config.toml
num_hidden_layers = 11
hidden_size = 160
num_attention_heads = 2
num_key_value_heads = 2
head_dim = 64
intermediate_size = 512
vocab_size = 8192
hidden_act = "gelu"
norm = "layernorm"
norm_place = "pre"
norm_eps = 1e-05
positions = "alibi"
qk_norm = false
attn_scale = 0.125
bias = "all"
tie_word_embeddings = true
parallel_block = false
init = "normal"
init_std_qkv = 0.0395
init_std_o = 0.00842
init_std_up = 0.0395
init_std_down = 0.00842
optimizer = "adamw"
learning_rate = 0.00145
lr_mult_qkv = 0.5
beta1 = 0.95
beta2 = 0.95
lr_head = 0.00708
warmup_steps = 561
schedule = "wsd"
decay_fraction = 0.865
decay_shape = "linear"
final_lr_fraction = 0.1
batch_tokens = 16384
max_seq_len = 512
doc_mask = false
train_tokens = 159900000
max_steps = 9760
dataset = "wikipedia_en"
MLP neurons of a small language model. Each row is named by its layer, matrix (up: input weights) and neuron, and shows model dimensions 96-159. Each number is 128 + 24 x the weight over its row's rms, rounded and kept within 0 to 255.
Before each neuron's rows, "fires on" lists the tokens most often at its 100 highest values on Wikipedia text that the model never trained on. A number after a token or word is its count.

fires on: "-" 14, "0" 12, "1" 9, "\n " 9, " •" 7, "2" 5
L4.up183 [ 94 101  93 116 154  87 137 105  88 154 122 136 133  89 152  98 179 117 115  93 180 140  94 113 148 123 106 161 108 188  88 129 114 166 130 111 147 114 142 127 124 130 139 103 181 140 136 146 136 156 114 110 118 123 146 157 165 105 144 126  82 124 138 152]

fires on: " F" 22, " f" 16, " Sch" 13, " We" 12, " Fe" 11
L6.up279 [132 153 103 111 140 147  83 159 118 116 123 161 136 141  80 103 149  59 125 138 101 144 138 122 111  99 122 127 194 120 123  85 159 145 137 163 125 113 152 116 133 135 114  87 137 124 127 122 172 137  94 149 119 153 138 121 181 139 104 112 111 185 167 142]

fires on: " |" 19, " Sl" 17, " Pl" 15, " Th" 8, " It" 6
L4.up279 [119 127 147 103 106 117 104 150 146 132 120 139 200 139 126 133 123  97 139 125 126 122 113  89 167 146 123 130 157 107  92 107 138 155 115 120 137 118 124  83 146 144 111 103 146 114 158 107 109 131 123 193  92 132 160 101 124 119 154 101 117 162 132 147]

fires on: " every" 15, " any" 13, " acc" 12, " st" 9, " per" 8, " exc" 6
L2.up297 [163 175 158 101 124 126 125 100 160  91 124 146 120 133 109  94 143 152 168 153 142 145  88 130 132 145 106  96 178 122 132  86 132 140 109  99 123  83 127 142 133 150 137 124 115 140 139 187 125 126 140 148  78 139 158 131 126 126 102 112 124 144 104 132]

fires on: " when" 29, " as" 24, " of" 17, " by" 14, " Mario" 4
L4.up495 [157  78 112 103 108 158 143 131 127 125 147 125 172 111  94  93 131 137 142 151 178 154 122 113 141 108 171 140 118  95 170 111 116 129 132 147 123 123 163 120 122 132 159 143 126 117 126 117 157 131 113  89 132 157 152 132 144 157  81 106 111 139 169  89]

fires on: " |" 50, " of" 20, "," 5, "we" 4
L6.up138 [135 119  98 110 146 124 122 180  96 113 118 125 151 130 116  83 104  84 156 112  97 149 162 178 144 119 147 131 130 112 120 172 163 165 145 163 134 113 143 113  95 115 137 149 135 201 125 121 154 144 157 112 138  98 167 117 145 143 165 124 169 121 170  99]

fires on: " as" 16, " over" 13, " of" 8, "'" 7, " for" 6, "’" 5
L5.up252 [142 114 132  84 152 177 145 123 118 112 125 124 101 119 148 117 155 112 113 147 137 116 157  90 130 122 144 146 159  98 155 131 136 138 126 131 138  86 105 157 148 151 177 140 129 135 143 182 169 104 111 115 107  90 117 143 125 138 122 136 128 104 140  71]

fires on: " |" 70, "|" 17
L5.up374 [136 107 135 116 115 186 125 166 125 115 125 131 185 131  91 138  89 140 128 141 137 130 141 168 119 132  98 124 171 106 170 163 122 130 142 116 151 105  93 126 124 139 108 121 128 142 137 140 113  88 121 114 134 104 144 146 134  99 145  97 137 139 186  79]

fires on: " There" 20, " than" 18, "R" 15, " there" 13, "There" 6, " as" 4
L2.up10 [156 131 116 122 115 163 136 146 124 134 105 121 112 126 130  83 147 131 126 138  79  97 162 145 165 104  77 132 153 100 129 122 147 107 130 124 118  89 153  84 129 122 152 136 126 113 148 142 114 102 125 115 104 111 147 161 137 128 118 109 147  90  95 116]

fires on: " dep" 14, " cont" 13, " ind" 8, "fo" 7, "ape" 7, " pred" 7
L2.up329 [154 178 143 120  97 102 141 132  90  91 115  95 139 132 167 129 156 110  84 139 165 121 105 131 130 133 166 140 172 103 110  90 120 138 167 111 142 140 139 168 124 161 105 142 116 120 139 136 106 103 116 148 130 110 123 120 139 107 147 145 105 132 165 151]

fires on: " =" 20, ":" 14, " ge" 10, " at" 9, " prop" 9, "Personal" 6
L4.up316 [121 139 170 108 148 157 115 122 139 127  91  92 121 124 139 100 197 111  90 159 147 126 180 102 116  96  55 172  83 135 147  94 127 142 124 130  95 112 142 116 118 118 127 150 122 108 173 161 207 101 110 140 114 116 146 154 131 149 117  98 101 152 156 143]

fires on: " –" 39, ":" 27, " -" 13, " by" 10, " in" 7
L2.up367 [161  98  91 119 137 118 141 152 167 122 115  78 114 126 131 154 151 134 131  90 118 129  71 144 120 150 127 148 126 119 184 138 131 121 155 144 127 118 194 132 140 168 102 126 129 120 157 131 155 122 142 124 123  97 146 159 158 114 175 122 145 120 118 125]

fires on: "." 76, "\n" 23
L6.up349 [113 129 135 150 137  89 112 135 104 115 126 169 155 100 106 124 126 138 131 140 125 160 127 105 124 141 138 125 139 126 116  95 147 123 109 119 106 104  92  94 158 227 174 129 127 126 172 153 157 146 119 180 133 166 145 169 131 105 126 127 162 130 141 114]

fires on: " =" 55, " 1954" 5, " is" 4
L4.up253 [123 144 115 118 110 177 125 134 151  93 109 117 129 140  98 101 130 107 153 141 108  99 112 150 143 162 135 158 132 124  90 121 147 142 126 160 107 100 157  98 138 140 141 100 143  99 102 132 123 112  74 141 143 118 171 128 155 175 115 114 123 126 130 117]

fires on: ")" 88, " 12" 4
L2.up462 [155  83  82 117 135 107 142 163 167 138 111 131 111 103 114 154 138 173 155 113 156 160  90 139 155  89  96 124 146 139 161 138 146 144 127 110 120 120 152 166 129 172 144 106  97 124 120  92 121 128  97 131 141 120 194 152 116 123 127  98 121 168 107 144]

fires on: "\n" 35, " where" 14, " before" 9, " on" 7, "\"" 5
L2.up448 [110  79  92 126 131  94 150 169 167 139 115 137 139 169  81 107 109 175 147 111 167 138 136 127  96 111 126 137 137 108 142 133 150 118 152 166  85 131 162 109 116 201 160 105 153 108 142 115 104 120 102 155 136 144 130 154 132 102 174 139 142 147 136 147]

fires on: " =" 24, " is" 14, " can" 12, " won" 6, " not" 4
L4.up117 [142 116 148 150 132 184 115 135 124 120 152 139  92 161 107  86 118 102 143 132  86  83 119 123 134 121 120 160 144 130 115 121  96 121 107 114  92 127 168 139 147 139 155 107 131 139 144 141 158 159 123 136 144 130 150 128 135  84 146 100 107 153 137 109]

fires on: "\"" 41, "a" 38, "s" 5, "u" 4, ")" 4
L6.up61 [143 114 117 182 137 137 182 165  90  72 102 141 151  93 141 112 130 122 146 105 144  95 156 118 117 109 140  89 153 124 168 129 125 139 170 104 123 107 136 178 135 148 116 113 100 138 128  93 127 156 140 132 107 112 157 119  91 140 181 134 125 139 158 109]

fires on: " the" 35, " in" 29, "." 24, "," 4
L6.up287 [117 137 155 119 148 165  99 148 130  82 117  89 107 114  79 147 137 135 123 145 150 149 172  97 140 110  99 137 137 112 180 150 118 114 149 130 150 117 126 125 140 150 137 156 141 140 162 155 180 124 135 123 113 148 170 145 172 154 136 127 133 145 168 134]

fires on: "ie" 29, "ly" 15, "r" 9, " was" 6, "l" 5, "ema" 5
L2.up206 [ 95 130 108 116 150 129 137 139 103 118  94 135 122 104  99 126 151 136 117 116 155 172 150 122 139 168 117 154 138 156 108 119 148 120  85 133 123 107 164 101 106 120 182  90 121 109 158 140 153 114 115 114 151 199 134 144 160 135 152 113 163 149 143  50]

fires on: " at" 32, " since" 8, "′" 7, " married" 6, " during" 4, " Matt" 4
L2.up349 [147 143 116 104  81 139 125  98 118 100  82 155 126 141 123 126 142 147 127 120 175 155 149  84 139 131 158 152 108 108 132  74 160 154 120 158  96 141 113 119 121 160 119 134 115  89 111 145 133 100 103 152  77 137 118 126 109 128 134 140  98 119 132 155]

fires on: "ng" 35, "st" 8, "ix" 6, "g" 5, "est" 5
L2.up362 [134 122 171 128 140 139 157  75 140 138  94  73 136 112  98 129 153 126 141 145 147 145 107 102 144 139  81 128 151 119 137 114 127 112 122 149 129 130 146 119 129 142  86 103 126 138 120 140 108 141 109 146 113  86 147 144 140  81 174 107 180 127 131 125]

fires on: " |" 38, "," 8, "1" 5, "ss" 5, " beat" 4, "0" 4
L5.up222 [122  91 108 108 138  91 144 116  98 166 122  68 154 116 101 134 174 115 126 151 119 140 109 134 118 167 103 163 153 120 164 156 149 144 178 145 134 176 176 136 119 128 104 114 116 120 147 135 108 115 128 137 122 107 117 117 121  73 159 107 138  87 166 129]

fires on: ")" 82, " |" 17
L5.up278 [138 103  79 132 185 167 175 137 167 112  99  95 141 142  84 137 108 142 152  79 140 153 114 153 150  86 113 122 127 140 139 121 146 139 101 157 141  96 153 147 132 126 109 114 120 136 148 129 120 140  92 144 121 108 128 105 129 130 125 111 151 154 115 132]

fires on: ")" 39, " July" 6, "ia" 6, " August" 5, " June" 5, " December" 4
L6.up218 [ 98  72 110 109 140 151  92  97 116 105 122 126 129 105 113 121 167 125 141 111 168 105 151 166 105 118  70 120 153 119 124 145 149 139 108 133 119 112 163 154 138 129 129 136 133 158 129 119 124 101 136 147 160 131 126 152 167 162  53 120 142 156 104 136]

fires on: "\"" 11, " song" 10, " film" 10, " (" 10, " rem" 8, " It" 6
L6.up8 [127 122 114 131 136  95 133 189 160 119 150 117 159 122 126 157 114 101 118 139 165 116 106 125 189 114 101 114 154 115 143 129 136 133 119 152 172  79 125 147 133 134 141 119 133 125 147 124 161 159 122 146 139 114 136 105 132 121 135 140 117 127 160 126]

fires on: " di" 18, " the" 18, " ge" 13, " e" 12, " el" 9, " Ale" 5
L2.up39 [124 140 118 100 143 138  98 132 133 156 119 135 152 112 145 113 128 181 130 149 104 139 161 100  99 129 109 118 126 169 105 162 164 139  80 108 115  86 123 143 130 127 158 106 128 132 124 142 165 131 121 131 103 170 140 123 133 135 100  65 118 132 142  99]

fires on: " which" 29, "–" 18, " that" 8, " they" 8, ":" 7, " with" 6
L6.up424 [141  71 148 154  92 126 126 148 142  88 130 153 131 152 105 124 138 141 114 103 137  96 150 130 163 136 123 147 134  99 160 103 138 142 167 160 129  95 114  93 141 154 128 142 149 109 134 120 140 145 125  81  93 150 117 113 157 113  97 127 123 131 157 148]

fires on: " the" 22, " as" 11, " hold" 10, " of" 6, " which" 4, " anim" 4
L4.up225 [108  76 152 111 134 167 113 165 123 140 140 109 142 149 161 147 136 141 147 126 124 115 133  75 140 122 125 153 118 136 124 137 132 131 107 103 152 107 115 155 165 125 121 138 157  82  88 125 168 144 118 152  97  99 152 116 181 130 109 132  87 107 163 127]

fires on: "  " 14, "ici" 11, "-" 11, "xi" 9, "udi" 9, " •" 6
L4.up326 [104  85  97 146  85 144 153 134 144 109 157 131 100 139 112  90 166 108 111 129 169 123  72 130 144 104 130 153 135 115 147 126 135 144 146 160 100 121 131 126 163 125  95 141 207 145 123 134 155 109 122 129 140  96 123 162 136 144  94 101 148  98 148 140]

fires on: " |" 31, " the" 22, "|" 7, ";" 6
L6.up467 [140 115 184  95 158 130 102 130  96 130 121 120 138 124  90 135 149 105 112 108 122 128 114 129 113 107 154 120 130 100 171 113 110 133 132 137 141 119 130 139 134 152 107 162 166 110 143 120 139 107 134 156 150 125 143 131 117 119  79  96 163 168 186  99]

fires on: " there" 32, " th" 20, " fl" 12, " There" 10, " repe" 9
L2.up471 [168 110  73 124 106 177 145 147 166 139 105 106 147 148 165  44 114 147 127 137 114  90 117 125 141 138 112  95 149 112 111 156 173 144 128 131 158 128 152 162 136 151 101  85 124 163 115 147 144 161  79 105 120 147 127  96 133 130 102  98 128 144 104 151]

fires on: " of" 58, "n" 8, "8" 4
L6.up277 [143 119 180 167 123 119 131 107 140 128  86 127 135 126 155 122 141 107 139  83 129 169 107 131 131  91 128 158 148 114 100 158 154 152 118 146  82 102 105 115 114 139  97 112 141 144 153 129 111 127 104 102  96 140 124 168 115 156 127  97 186 124 113 115]

fires on: " h" 30, " co" 28, " =" 16, " Mi" 9, " was" 4
L4.up461 [119 126  98 114 124 168 118 159 113  99 103 146 153 132  94 123 137 115 117 159 143  80 115 131 120 128 105 116 140 143 145 129 134 128 130  96 108  94 119 103 165 142 158 132 140 139 125 129 118 170  90 119 130 133 162  85 138 179 107 123 103 121 157 132]

fires on: " and" 16, "dale" 15, " ;" 6, ";" 6, "ary" 5, " University" 5
L4.up187 [ 95 123  87 109 161  95 153 157  96 137  87 128 129  87 135  93 131 148 140 125 100 114 118  50 132 122 129 139 136  93 146 130 147 126 125  80 135 146 181 157 124 123 133 137 117 137 141 134 205 131 151 137  67 144 146 141 115 121 129 136 169 161 136  99]

fires on: " he" 24, " res" 17, " who" 11, " there" 9, " gra" 6, " subs" 5
L6.up240 [138 110 148 121 131 129 150 164 111 117 114 145 106 172 143 118 131 106 101 131 144 123 101 121 112 103 156 128 140 126 166 173 141 150 155 112 113 126 144 133 148 153 161 129 115 115 118 136 140 161 101 117 104  96 131 132 132 111  79  80  99 157 146 146]

fires on: " as" 33, " cons" 10, "sq" 9, " its" 9, " pres" 8
L4.up467 [149 148 115 164 139 129 154 121  95  87 123 102 105 119 143 190 166 120 155 106 187 168 117 136 126  88 120 160 161 121 135 126 115 138 144 165 164 117 140 149 125 142 115 137 113 123 156 158 142 127  95  93 138 135 139 192 130 151  95 133 108 156 168  90]

fires on: "." 96
L6.up158 [114 161 137 136 126 158 114 114 143 127  81 133 128 175 105 130 182 131 170 141 129 157 118 145 136  60 121 165  99 119 111 135 165 109 136 125 152  83 144 137 153 121 125 139 147 147 156 167 178 127 121 139 133 146 163 129 147 185 139 122 136 142 116  83]

fires on: "." 97
L6.up139 [107  96 138  99  63 124 161  84 139  95 117 147 112 152 114 113 119 176 142 117 162 169 124 129 136 108 132 167 143 149 128 122 169 109 123  96 115 119 142 118 170 122 129 101 153 144 148 142 164 117 145 117 121 145 139 136 148 126 122 138 145 166 138 121]

fires on: " just" 17, " Luc" 13, "p" 9, "ila" 8, " it" 5, "os" 4
L2.up87 [119 109 103 153 111  92 118 137 149 151 106 124 155 140 101 107 119 101 134 124 122 119 135 117 129 133 105 125 175 129  64 124 157 125 117 135 126 108 126 157 100 129 131  70 164 126 110  80 103 161 126 172 110 121 151 129 152 138 118 126 181 151 130 128]

fires on: " of" 88, "-" 4
L5.up95 [107 106  90 157 122 107 131 134 141 110  80  88 137  57 128 128 151 168 161 171 168 160 155 125 188 163 113 145 139 155 138 176 154 160 105 182 147 115 124 120 123 130 182 152 133 116 142 140 114 134 125  95 140 124 119 150 129 123 112 118 131 128 160 117]